MLP neurons of a small language model. Each row is named by its layer, matrix (gate and up: input weights; down: output weights) and neuron, and shows model dimensions 160-415. Each number is 500 + 40 x the weight over its row's rms, rounded and kept within 0 to 999. Numbers have three digits each. A neuron's up and down rows have the sign that makes its largest values positive.
After each neuron's rows, "fires after" lists the tokens most often just before its 100 highest values on Wikipedia text that the model never trained on; "fires on" lists the tokens most often at its 100 highest values on Wikipedia text that the model never trained on.

L7.gate1317:513484462481521501539515443556559482464473491458464545448463531501533560519552441487468520474488525471486533458547507528525463516470507446552525428570486552528478487540504501521584552531493475506504499529579567517552499453506381464461576483568580561533508516480468515560561542461502495388483514474513538503491501475479516482463580525485481470536503494501494545514534430460501451481531497523507538541518439521540558539492481533514564484519544423460458495428495463467486562536534524477501493475384446458576504424494479570521540526443508537493485437487515532531503549516564511537496508486483451457508438481497487553551557496560529512535564571517420495545505550536426483547495529442463518501558467529485560494505532411449518493422452498518548463497462500530474563502554498
L7.up1317:514492538442486472494552469489468523513499492456489536513538542473459535422527473490432530465459482476422595489438444532512512481398490560551524562496416525511496455554484494542517495488498479523475515522501462453447458444481540451472458515545480479536537399506458521535537468608554492501479520516487505486525595478477505440463505473520517592473500435516493431570469490455548475470538437445440526440503558474392565574468468517503514559472489468479447483476488533519504406500512485451543518439458475453486557477464521485467495394454489487512510509455524472525504480475481570513533505491440448555472479517546462576498522492506495507562525480490461492511547508527411590480510490473583494423482530409490539472508544459487480450465509510524459444463478491496596492510506488
L7.down1317:516504542557511468458436493468475574549455495454529475488525510497516419481439481478515443551543498451448546509436491532491558475408487474477447528580524508501494446571456517482495512456453525546545427517590571520530460507542472470482474539494486573498517461463494512574538468508556541505447421425548494470522476455576533482456511512494516478508502566537502449512460510524517488486562443471475500503548517445502464484500488505477471479585457474440518473544550501529482484486457446502535520478479514473503483514551513474462526501447487513518514426492519513540465489532479517512504482488538475481510491482505515480476466528502499500471490512512466482455507481517566544511475459389488512484510445532506495534482420475565488540544515499465447542520466546515491527468570491
fires after: "\n", "'"
fires on: "-", "|", "\n\n ", "\n", " |"

L7.gate821:505467481558501523510528522520532507510481452439515555482510522499448519430560525557429510541481464521457481501440510499520555524544479468545557554496487491528493505496454445496500542488495476458468496479527547464573496471504498449498498495500456527495459512482452571487504505504441448543514518476567517461488510506528460494530477529442539410531486522517472467516503531518469450555459553471588488511454519485539533402481460447455571536458513453439484521547442428545509497438426520407523403477543484462515521561531474511437466483510498537503511511493481554523446433535579476507464518460495478606509534515554492445501486385495524516535498506517512518524506486533451478535456502440536441441406573485476481455510493490503496446489475586466513477434550510518475488497539442
L7.up821:471523514458476574573466419512494517498489554617483515467507476471526417511442528523483488498502436416512497519492586541483535470510475496472492434518474481478446419565473398458514552456515551556509485540489490428560530527525435506502550490501547531508543480517492509526435509612486508445474454428481522486503449523445605525474522530537493504493495501491462487461454397475474501491490568534505468584525506463441449478497474527489453481539480446567531475523464460507549534468426434509510480480578482572498520445490522485540500496488536508506579433576467417499451440525524522453558498471445498487592514465531488579512489465437498496558541523485449471543503561475532455455468471572523455412548512549527433525483430528501486511505466509459453502477468555536510470465509418
L7.down821:449476503435534542522497532418453513454440465509438529410494472486467532529452470498462514461511526472533480492495495496507535508541440458449514571507522512501453467446428423439504499504579507481573470474590480468485447488521529557518514646422526617484554540516466518497489467540514481433502494452446517559491458531523461524527486454499512534484440506487396513490518469515544492444487428486520540569496488537506467478455468480460523533565512542533488538487556463514448493484476479408501542499452491479500490503520468471581587410435494512560510403510463479508489503366503507479499461488520506528490499443451512487452461516538476476518456483542482537453525587489513470502554506528471490553467503490477509474476496423516480517534491525458504464466519566479451491541484608
fires after: " |", "\"", " -", " –", ")", " 1"
fires on: " 3:", " |", " 2:", " 4:", " –"

L3.gate233:523532451507532533535521493478433535418459511546508559523474531546389447504465476527451442473431561464591476503522522400449522528529509465495419487438490534482520481530432562413542521533437537503473519455475578537439528489471527432476471527520518510529550482460567575520471525526578536536525492575561551528432461527495475467561539476547542483431502531492538510533462477501491555539481469547530504528441514496461549437489437455504503459513517594456558523500501471546592506458513568527515498436470532547493487538465517510559553497512554510521554485455503457490474534481492492429482497581434516515486474493539495449477483431523574619546496499471447434503500490521502508485501467535477463484491523510552480436534474533454534555426443521587458469503526456508511483444591496
L3.up233:588523478484555556466507549518557429504424522492449545523500496598478490555425453508458485523498483490503480467487480361529442522586477438538463518487529535545498481530477508481463531470500482404469523488570503529446497499538510542505524479460538530480471404510470463540519533545514552527484501529610545499548493497519467456585473534548564514467538522494507534434529526455531529617533454513529590560448448405420438489485501516528535579594566559480553465460543463486499467507514487531435527479528473543459491526476490465486525542462499532511553453473559489423519560486477394454456440510504547465477496498509528469514512444488518507499480519438540475507503515543475510488513475490497486493479479493524580446517479458537513482524514473552534436506457470449526505458509480
L3.down233:559558541498495545516499534466485503445514453480503531593542502492513554597556476576419466517477522483484477455454498474550507512569513552506529544475523526501469459491470515498530538518392606510458543499549437523451501429421535407524544496516452480533572436482500556454477484550644469480491474505466529527426513481442503494503478480518545475497522469512493489501517525487483566536492526495561502472518488532492508447469451507482475493512457489552437461457486472488627427479558497514595511470492448492509490504418519502590494540507481532572530441547465548515488496494507478447492480452467472590487465458520461464482469473478529530511538528407528547558493538529487439442572461546492531536502526474559533525476534503414569475554537482532456487487539514498472524505498535
fires after: " of", " one", " There", " there"
fires on: " of", " the", " are", " were", " |", "'s"

L3.gate538:462558472438498557497472541517527612474473550461488461561482536493471489558519436454490449458543504506498487490541438470511453555606459521525452470460538492493546500500468495510492470494550474528523578480524513428484458454522481487525525516474517491475534515499479543432394457566584474484474479434480489510477564548515405440514508494501547586487575541431431485517506537416533516557480502523512549559490395555472467497481563459517422570488524554482472466550486462498521503504502548545524499486487470483550499573482550428476502489578458543560581443501450507507542504505495505488495543512517490548469465458460503532477487511563500529458548466475498556482476442533524475449445485521458429481380506533515512457542531529519554524529512523529499546534530545500577558424534486
L3.up538:501477440430555535494523524551527506521459535474545547448500490526476447477457485541470411524506500485511476530543482388510517520500455491542409487483498499513465489548416508463496503483478481476533549533508530560544485518534511431453524519471459568455460531501460542483490521518498485453489503490477527463473494541538497431491457504506536531469476532502548520510486558473535568576478414541508518474506457455471530456453532546508521521490430503511503468485595467465568477439598518470526515430454507521485504529467429515518485397486579460536488521541495505528495403472539455563469450499482576487559543482430502486473535519551452538458537526479447412477521502508588457563513517469483563477544513469472472527544477446487521531485418530518433479516474482525531540524491497
L3.down538:522473417576478504494454500473491555577516476518468454511620488516472556483558424576461511517478489516455473516514459481482533508513513527466546521537476484553460474543479530453511506448466512541530474401462464536445521496548660502464490450553509540453457510457493560499529532427529469475550526547525490569545458416518462441536473531539430577518533446445497469494525538494485545507460470562573519588499545509483547490487466571519503556484439450560515450492497471522487441524486479540467481468532443493500480505464449595440544554527523566517536517477505458540462395492469493484502444541521506418531517510400478528418513486447485499533493506485502555476478558472502548415578551451521514494486547463540416494466541534480572506575472467503501507508514428493486478527516500
fires after: " of", " total", " any", " the"
fires on: " the", " of", "'s", " his", " its"

L4.gate1192:522546499498453447443470497505464473435545499508484612435459502502392469481475497505488442437529512473465523510549563512547413517499494498478453575495521470481475530536454520467553457408539489492443470488430494466495449479549512523518498472501493461481460476450512558451528511558562554532480490497515467510475513543485548505483528549492495499523512555404492471488520530460437440506517455459529389453445458533458518493569506483498554517477516507547467494494554483545456431548550516516473496516501420521522508494487450524522542458482482521541496456512410508483527482475500500480530438495532405520520548417502531497529478459477488479436563544501533457553487537458492476472574549474556490542462504574504542445544510504443497461434511556534416516484437489536510481535459523
L4.up1192:463541541503493451504514486455575528450506505515555488467536553465510495534465511525528515499520475474495466488452518498543457484567440527473568533464470492415506505505441502551525491495563493521460497522511480477491519579482450405494537489465534498463575441481514490554540505491475439486462444431588521542492465528533572475456471526544474574544475482536488457513601510502518542441525504508453504430447502470498538475490522433516513515490503456488491557476485528495482388471535540579491449499441491500433474514550511502450554578579455509519574466462531470478528517508575481523494524415509536401510516553527496469559568471483464467582463572513443533523448522483505491486481442458503530507426473463491485504542467551541511597569481558427533511522568487547437516497490475
L4.down1192:443521432543490410473483518518540447553476510523523613503514506548530477511563486425495487427523537550483492486458471539504465503495592488448497549540540461544496579409407529463524501484497463505462464516634436410415492502510471461494496623443480448493541560506518476519510474534500467455522468487509564547597497474549542477467471497518469517506409436525505498456543575483534514442523522518524518435537554496465540556504519488535501469522523473448443455444534488537459499466511557496511499539467421520518548539548501509479563493493468520483500467530528513486499518452470508492482551540519448509495533517519525533541465449444521527424440503520483537504481502475472474516522482526507478494447504496486462592498502511514511467481489557516544490451499443437529548528499475
fires after: "\n", " Votes", " Z", " Year"
fires on: " |", "|", "-", "-p"

L3.gate256:463528480489456485469469501479502584456458418449550496429536519498465491567511454526491465484494471453512394478568504386501488419461524484509545537445463517539554427501520579509501469465489398502521470507505493503441437525445449500454501545489508475469454445516518548513514413496544514539516503544531477454552565559474549517538491528558501464430580470539522565536497481507523504488592484442461494489434508486535485488498434458489581467570454491457542550544562537474488496536482541537504530543519517528460549495522453553532494452469524495454483488449472475532489549487482525472494464498479544498538448518458526433481574487516436439566506625598542464535523516557443436550520500452488526490484426551426444441466555485439494470480561507485473482500493465555495525489532495
L3.up256:462539501466462486579531494418445481499518500516483496511475536524518485535463517434513571506454515441528517446491451543482538443521466551472471576460485485508428411449588526480443427437457502451478542485583527470437526435507515465488502512415505508441490551431555452469582450514483474526525506541520523483494556533529532473513487527503547483470516524522458459495535508535471580453468547461519439490506446567482533462428527420492552504472520454433462458465548477563509462503464485515397490489534497539497494501502508375545545528491493494581467561480532475520480503523469472521550570601525562460505450489455553482531520512530456504509484518497518495570556465526458422502521485511525525533519413485500525439507565496476480507535540442513541514490539463548515556475496520
L3.down256:528546497521464546507489476512393490529494493480494425535496470458544524516485549504506445440570551468503479527514484532441579480478490449529466515534551542512534453504521480498541525491458417497523473533614544500548478517445500524592487524448519533546500585584517472474502489465506543522436500489517455580534557481554475489459524519528534511515448456515500433486533497483480504509495469603523492523498482555436431491575513501563439474511485474485513437530547511424495552492438518469455499484571531455537488550446529439498510555549498468517522540490569518493431525504540476470466478494495530530547537501509566500450522455478561499502520457442584570547521580466539544467463496459485547587584472439522474535478549486565541456540440480516506527539476479504444525508469428
fires after: " |", ".\"", "."
fires on: "\n", " −4", " −3", " |"

L4.gate1060:414512493438539438422555529452454504430489524463451486450501431492470475523560544447501457440497505472472526543483459443556515431496506552501517522546465496473516508549517549519494474514468516404533525521563465561499527534494466499422496496507480596559428514464449510519475517431457480467497477524455458440475478524518535476444540495503578577475469505505482455462453515488500493471560551475445465489540541453563519472537464443555503542491469482560559494545488492476594516485521521472477451485497478515587534516500434476544522553481548525434456529430501466527542452544503480523559443554465481501533514477578453507497486513522505508596534467553530467592486531483513581496501520470487526534493495514485464481512557483542564442479448505517520521482504531473546518487470464
L4.up1060:421537556435506433436541462489514530448450473490448519552450459522516553504511487497516482458507451576528518536460533575440492465513536538478484487547516444531461493540498522471474541415509500514473555463519510498494513475489412504501522538550407480542522448513460469475568508505538544559543524503505407440524530504521520496430515521527463519498456524586516504539448586443571499399473578505575507535478517454479443519532538478528567547451509485528504481490489524544519539486447529497505548533500394460519494499495495454493524506536483582480396472445476521546509490503518500459489570551569572482498493493457516505469524450453431423542478424583496454532558452467513582434453482488467563541526450527483485511493520517515481534470459515556523495464484457582489459504490497
L4.down1060:484501564551469537545483458470533490507514466512505514447555433456496539468412490454455563513516539460484519498458514495514487487419494517498498481478502471551518497520573506513564541541548484522552534535428544518433511494453523540545551480422530461478548468551551483404489520573588419545525489496493524539430448499498480416497559483539498552490515521444532481535409481508550522498405537548524432497543503510508501561527489458470514488463422511439491543536508500500463552531492466465470502415468471471481461426534517448503464475502434514530473501491566394481463454497496456514554543488419545410554471540539470473499515503496507481448482560527474455492559506474524461476531502503553475398471439567438545534479554490510448545506461476468548439472470499526482546507537462
fires after: " |", "|"
fires on: " 0", " ", " 1", " DF", " Candidate"

L7.gate28:500541428435504514509495474424552496473439482507547472535536518445480532499502499457487530533494383472488466525523466515501475515494548463516502490460522470514518505522381500501469455416518462541461426429491433462447546485561479498580528519455510520514513502475497493538450441420593501529504471510495526511433499429487510451508467538490443508532497485479491521503487543497526511470537529465465480483462552501476464479471538465502538437478477460523514505527433575524476537484503474515509482446504460501515568503482491429493522433433550576458531464569501468421540430569499508410470525533498455446520518560466518509581474456503521513499572469449459501462559503498536468502469465583428470490459501458547507468568491503447501598521493472516483435472490510516456525436453514
L7.up28:483507528489495495470461554586477574533517528550508496533497488535517427466529461460546472504529484453474448487521517495497512559519453468485552522518566537456472492423553437481502523531533548514491420523442498485513475519529563540461543488510506490530515479454451525543515451457492567498513484439532484556442461494498500498467514472506482533511533551487510484567528486454558511545492553540465535511550496485529487489524552467519480471506516396481500539446512539462448470500476585477456483477423471469527488382583503477517477469539516477508465491543535595534459501545467541565505528465423544525571524476410507523494491407510587485514431494478533620472509454532493477507467480516429467530526472491536561610573474504560414526513508461516470490515448439457563452533497531
L7.down28:486482500507543487508532483484521489486507475450458517545473537490504456496501518507483494485506482518520463470430576541529551571495529535474464522549499486543483525544528545436519483526532561558541481549430492528531542434577548505464527536524468506486496547464469513474481544516539569495539429477502546512451401504466589490442523541522529499480525416513512558481517544528457503521540564567503486540488507533592484470466499444466484523517429507536525556519542491525511482493588554543541484465513482502553448583507533552486486534525532523481435494490506508525455578546405407479491554468456466514499535482515517468499427486525577510510445476561500544437525460574508455555492439502397502495531557473437541595487522485477487490515550482484498540559443480481556497420482476
fires after: "\n", " 2"
fires on: "|", " |", "th"

L4.gate1172:496464493526484445571535499514534517514460468453423509465477542429479515520508513513516512519498495460430546491470498543530496437470515413448560440485506421488434464511477472560493506553483496506456487404528495440481590573524491482559535512511469482522531498502435506492485494492405533540532563481546407484472463487533510469527467532496499511480628476508496532560436489507561479528559463468489590472565529403441481444456520474448530409491552570596529506465454526504484471543477515475521551556547484500500540379464472449465450520555464561484516500475489558471519544541478575467475447452478507582488472530502510550437510425508460482472477496516483443543495501493572477477501458542515496489478535513512413511491458492468557463444396451452514490491492503502446515437475453
L4.up1172:465478629510530478507439523455446499481511491566509456541527512554490497526535542508510592499487472497506488504463524599569577456435541528474500508503514486514539471537494393426468538434484489517486476444558477501560488455483414507485493445545493502459501550502511461482509537476505571524511470509543492526548586431470437493523396480421483524454507508547512492538515501553505510520517477565503517548505552495577444521589456518543502551486460459475508498535501547524577491483505517463499535525514491526490499454490487447531523499515476454550468471465415566486488520438560523551453507521600498475650546494520488490566492530477514448542512455542460476489576541488519436512455604472507433493573450537497483558491475504516490530488527518472457467408493488512563435474577438
L4.down1172:486494468423471527480449475468493533515504485624455499558475536557514577552490464485513505502527525567528345500501523509536463463556575524502516518487466521574498503514474495485497499466517451477455553455492535493479494498445474495439525519500453510545503468494506496584559438494424505486536457448493502568491522439464464492519478509466501438497516511495437464460544464436527463490522489525523549516477514443560529474505497494520456525573469489556469476531503523549492482488537565479481497473493520479498444516514493507574538511505444394500409583514562567481499398504545477537540468522497506512500547550493459497549500501478444490527509492555560489548552500499450466593587600478461527513514451483470561471509553478558512545502568439542436473508494451494540451505489453
fires after: " ", " |"
fires on: " |", " ", " should", " G"

L4.gate845:486458500472465529449426485527468488458461542532499485455533506423510471474488463508496557469543628462487461451569485522563529493503479503539453529472460575481452491484464527515479442505525492476519494562476541496573486516533520439451555549456504448465458429496481533514448447432509519522486466515464537469502515581536523535507557480579553556563529430500505542385495493507523515497427561477570450520448522504474494530517517497494509491467490446459459448518510489543476551475500427507490512515554513518458523541539517449555549519557438501515516467497556491482489497437466505545505490524465476519457510512559526490475444429546438482494499518462556496533498495430458546572473452454521531545474491455501525484454578579486575519448536478505546534508458496530498453498445507
L4.up845:472509538477517531475494484459482539587488540508481502492455503560529565452453578472504464470497475477402543458520447484471551549470559470462579528452551545553486508549447475480469477457560497522475453493487561507475470481508513459502501466590480497554545504459495489439484543432499531580482513553502550469493494570495446515518515579514535528613456592597483465476488498540474519499496398493448497441464398481540497538461485394481548553472487459499503482525543499497512503499502414392495560487554499476489551423501532486499504420517542508470552519405464484454499488487463488489514514491505462461454488490467587518516531420464477505511495452505547531427479536475591572544496494556592500529498490499491533499520465511475551512436536421412501530539469473527514535497434427
L4.down845:459504466483481476510521585484472504488504503486444479475504491463447550488490544546496507602459456535500444538490450483499448487500478514541491482514482499600488457581479444461545511515450525529540510523508465527513547499525479549572485478552549502481530535593468534515520532473518531442514444520513563489528591470473440547463534431551537545529423422545444457527509552546552466456529485571505537427550531456463523427450539489486547519520477512523523539555485532497525557468413455498459477499431489536531454416467471408551576490421530549540510465510455545463507533549498507576563481536482471462514486500551462516443589462519505540487521526481412564471534490523514565471440444504474458473515534460494520453459443481540411477515482495486506500497539561504544559505518513
fires after: " |", "\n", " ", " 0", " as"
fires on: "\n", " |", " a", " of"

L7.gate1018:475539465517518512567443498515506529566530558450556472483450396537536484489536536455494413519461591534469486529482560497479517555451462540470523549505525496541521484467385522472465533441463496500517460503446520492472498448512471480533506469566563459412483484499470474517518461498546514450508540526503503494480477509443481458478474496532530521522521488594531459534524457426541476549495545543516479486488417461521503527448540534522476436462464511610465425549385526467479467526447471511519461452494491431506479484474445511522436515516480531480462482511462502498434583553430434496543488541450548463478488459443511528472494584528499512546536448492517475500473443473525550499489561502532540510484575441447563452504475511591483434438512571567512464488475518480438483518526443
L7.up1018:450460499521491497489507494532504472554441485498538587486513417493534571495505511525482526587517507503452524499562541471487536515523503475533516539538522478625487496575460445547408517473448508526536487496483513440530497588458408531426464436509527521483492456525451519527468529510548474507537486507481417450531484552503467502509540463462441494534567498527569458479535564440459555437522494502544507571522573512522547464488551511562408449459550491560450481503529527495535513419481492527515554517533508479497444527476550546473397533456513612509425481452496521471491521515497552500459510446457538453534482502510484472545525484541449539481509468491553521544532452520477559507466483563538438499536436537503527505501510431477609496459543556478441499499478399552485432592503490
L7.down1018:488480573416491507542545530429493504474470575431525516513491501487472482518498516519504455499442463491445436553506582491454502488422522464546486484477507482413481535516543481483430494505455447532534514536497505484459585432439428499515536552438485477520633480550530468482549480574501548536515522523478484477560576557480491427468477459484508510506520553431547492429471482498474501577493454524487453476501499471546494560504523531486465515418515588501475495535463496515522511511517468545452570391466535442440435472492567485560491509544537487590494547476472483485473461508540506469403507512562574477502534405478508518493486539451493501517544532508487490476476445540492526472529473527440511527487540472490492613472525508494431531485460599488467564468520483506485496578482565
fires after: " under", " the", " of", " Under"
fires on: " the", " his", " brand", " under"

L7.gate750:560501513504498499497495533403495472541454465538542475497501537501408540526533447540441455484457506469493419452580516464526509469523411423517408488470523516496446473460554545478583492433570466518559476526499504438514537494522457473509477491453491522510517464522533519474477513516485475476516416525547495466480509490524507523458540560585525465496573439489468473514524487451496570476543499505526491475560481509506485509527426507458507435505499527489490496487496487445516521483406486463436461488556451475561543468482581451445556541515506517516463460495476526448530508551509464546535522456460480489516526445474526533520576456451501473480468523568497454508522447522492484496432470553447483448470478513513517489484537447459575559583483463536494570513489500541459446492442511
L7.up750:555548479493460477439470500451527493506457464508493520530492535447547471511489470475528511471554475472422498492547520571438632555471503507484454538469468492511506530454438536536564456455501484534472401481474484476499527520524532449508534535549465534491421440488468515586480522548528499508442487504533486463502522508469503519507440570530521496441453550565527484465507502448557482467542493482531532484477444493448520493491472422575546525528509466519509442470527509548449490529519566441538560491505478464556510431504469459542489458464527578503466492409537427503439542499476513497474510460520518532526520643483579488554486481541465547509537488473578552473504504549536486496464519509484518557436559545514507623543458526495487487488421479494556559488433456570467546536438555
L7.down750:514554496557496469396533530412497530403567496504499518483495517494471488465474460460474456526496449473513541508516456495486581480501509479549523473572497471464493484453566571474539492439476464536516477553613495549467502516499606465462519525506458451520488525486495541524466574519536595586511493564529489458470478398450488482507600488463446480503527409575474545571512563497581505500567595526494475498555485452511527499516529560542485478442506503452528459465531476525555488500465501487506517516452530494484429491479511535542513494472532557464438467467503497429513441532430527537532547576514432510460492530540524479487470502527523533450486563536485556558545531490538550529493515474505564492508528460493503504546481560478497459443525501533519550526421517493510518478515582
fires after: "\n", "|", " 4", " 5", "-"
fires on: "|", " |", " 6", "th", " 16"

L7.gate1074:464452597535499456531553549501447475449460599557485527531520573530488518566420482522543503468474528482541497523448500442599543523504476513486559507461532434587489457475512576542493536501518539440581477462511518470511486490562479455526488557470459533494507487612539537505500514519509549475467563498537580575574548465412489491460467491491546601566488472525559606410552537487470529492514483569443459529534506487543604570416485489535526542522530461488467457478470527376562509479463427476540441539489459517552455429524500498541474468422444518460451445524437477512573500528486448452540483529450481462479434415578526542545511447562442486410482500525504515516522488493513450518571478518474467556515538533493494438445536471488515461456485494488499494503482531459519517427417480
L7.up1074:509552491506509438518508532487496529517525524491527495477533540516517501499529535558452569531602516529564506540525504490464518409445487560481515463394518501500532558584438540529507559452520399549487495504508501570485535468473523443515459488571486447483528547553467535415492547480437534510536511559490560549539527428559420467394450550558547472549516503511584500456350467519518496492490516515457537537500511567508436496507461428462485500518458565518443394480453493554568559466430484524417501544511493461487536495563560514500528538526521542475493563470425560549545483517541520474549502558540452521458534519478428498475424398485459518506484575578529521413520470589416567543476467459530454486528531520530573485528487478458509449499492543524411529509463444421510521509482526
L7.down1074:493506495435534424545514552518498476604523469545532487560506486473550463507485548500478560437499581528585535525462511532446488522541494472568551499410508462471460500562446460586471532451467466533491528531518524505525419576542498495568522426480519436464548496494571582489481520488489486467487423533496536530554444405549545485460539557588572461471497478481479503468414493527474457493518481472522462515494506479517458520491500505413483438566487503509577527499487497497498485521542514481458538501487471526514454461450540524495557584481563494490549468502465447512475480464553456473535499420508518501511496561475486444468559530508444479484568501470567482448529455520512502494494496442483438433476531487555489532432485426504446547510460463574524441509518421473462534450517534
fires after: " as", " As", " |", "As"
fires on: " a", " part"

L3.gate743:463519438506493508487487546477452478479483491450500472522503513529519545518541516453497510473467519497546484467470534552483515551448482552390408444454475484531465442579535498496496438452426513483520545484474530569518479505491579465482544527438530583518480437515472534525428596442531501527516513498494558513516454590540478459518515483491495536561496499437431466461469442407585474528531509516506533512588473531493494442518497494563497537549465532483482453564475513452448538493505531437507442421469491512483482531474456463422523541492514466534508485501474486531522484477630518499485513460510518505476501489532552519476493517540479483421510521540486477534487431505513449541482477487517464490514529536463474470597462487537407565492449516543476477469538520544528487514458429
L3.up743:474572495460468534506538499483498511509480537547477553499521491531431518441500507454626499466493625514477458547557566506494541484506478516382459460468528579498489490545487531528505472510487527471503529486503488507541476530503496477522450369552572516456480541467487512474491466474466559492505498502478442511561538510478542473529495551498527533580532481476556561520524464516450557522416542570490453556487481515489494492547529480451519485541552489430472457542448480490415558471501494503538435467470498476511453519461509479450478517507518387481539535534490484460530452524553503535457451519461508520495530495543482510476516524572578525510476512521523500555436491537561498574521524511504471537542470533579564450529453460509502494531532530534518509580482492502503457446501514
L3.down743:507499537452536479537597481534502519524528522521554477525440517472520482468509522462480481413481518492551487494461564522513527553488476470482420468511446549482503498492570483565475492509558526527473507467496550440498494490481539494476518456543535491511527549495501498568485484496460582480457444471498522558555555487381562542540464513524568474500478538471494434504489459520506545492476445429447483548462491545541485472486547477404494420520532492512495496507504521496409502474483456532518465530485483441493475513443514515464499578502480461464472452512565501438552493572501460495486451483434494514493514414550548500561481580507461434513469475516525494600443522511455514464496510488518446440472550499508500491545502497580475482511502496567538497501550513538567439473554483
fires after: " of", " in", " members"
fires on: " the", " of", " in", " its"

L3.gate1163:563535474540480541544489512545537489447563500525551592543469504503565512526446493507480517503536458540555465494574494359437524468531524472510529511513521543540475563521446576509488418509540498478472572487433516449435470517512489461531505535509502496468489502467467530468487511461474478434503524453531544470422442513531444485482482531507475511510469539428524527492573500493500624476537523578492590529449466466492521517518544478582494501528543523481475532543531536566483443477534437503511454525468538485484568553522556447552504452532545515552522417583418476450492444430560567526514547490476527520554448494449499535533515454543491456522544556524536555479513433472480505496474497558548474559493497489419462371453518535460512521500543487551482491487560527459535530490504471
L3.up1163:539461489567531484506568513539501504466450466417550521553565483470546515534472479435538422479468530561510481468532500469469481448533509508447523498477453550495524531512548555493488489547396560557503512406505482575460545461551498575521500534459522418467521453469476521465446558515524462465499446536533464487514513521482450442521536466480497514499495419456556490535530571447445564502547527513557538549455561458520502530454530525550445500434487505422414526478569544499415486528538528504515473456501504456456458481555528536539469439535449518451483456449439468496497458522497518513499501454482546504508507476486539389511511437540499528514502544455600507506500562586453563491502515483515496530485490472370462552507476508446531548518520540495497489540536501522569511439500470
L3.down1163:557476573531608473542494527518477519464544476466541505517445485442540484591552433525545491513589531505537557522524439492448477495553452509486524510470460519484510530569545564491540514514546547517522500462536468491481538559456510551583551483511537475563469468439498488482499504501539481491514478530536542514484487577469439484530539539479533480476508489457527539461514577496465538528517525561502561538488494492494471567492513469564478456495519574463451547511506473537529446483491521579454537539475524476467554485515636451534537532562473573472490414487525569513558519449492528511559573459468503556561442510475545437470533385525475472496492519519465469485470529439519503472479492486509455601530531483468465469451479510475451531572530480504512433485501505513468518495452423
fires after: " the", " of", " a", " The"
fires on: " the", " important", " main", " only", " major", " key"

L7.gate445:499448482463440464476513548457407459469516491484453540481461451537504470527421492511432488520476488506471498480585536469524475482450512490473495514490449534511388394461402458491498455542487484458498443519459454565518425576504426469512501503550504440458491471509510514492481475479485496474505525504564567462488505571495518471508530470529524553484502511520429474514477505486569437477509466533575529506539414527519518507485474480505545444478469423544459505515474483569524516466526566537504520423548539532518486460504492540541524519494443496497502438525517508429500472562458474504488532496551485520505439452461498466555409495541505470472514506516501497450470474492600524469558523573562497444528478502514506400500451433518499541500471554508527445537495449500489524476434422
L7.up445:534520584527488474424472524436534493489503478503570521549491447517508525444547498466452500510491516493526520538530478464513495511451499466484448389462477527480503505558453506498504568527476564536475503556503478518539368546519492493532523448519516496541425505544403584525511473507482515486489502524543485515447423481436528469553531498491528551499533520479479538492545524559615431523511463528437503453439508488573440548454439494496529528550464460475533508554476562537495444480462513552452449483508489429556564590540550460456502487475556571525479477487567496530480531513477569502583460425557508531498489562459494624519512439598413486540513507463512488544487473517486498437474551515479498534515583569522554492524475468553465545575516509539485555504490420484507545500566499
L7.down445:562474511458476507493541542439501490568541488567452502471473561550532497537428563473525453545512508445479452488478515511480580542460472519530524471546490465447512497523461526474578460525508453518432522536543525499482407556484460449476451517500504555587480535521538532512482434489462521404505570491503474503497517555514506479488471613440458498507435514536471533474502575626501477550537544427429475517420444533489512576514497543507462485414563559398507493457440500588526434432429407503510498540509488552490428535510476475518516511504524426475515517446502458416442525498534480511528527522497434524514439476489460558455514496505515496483502487465520537505462515474522464471595530513521539492571536513505446513505501457468522571555478467537487511453482482487511559491461479
fires after: "\n", "|"
fires on: "|", " |", " Party", " 4", " 8", " 5"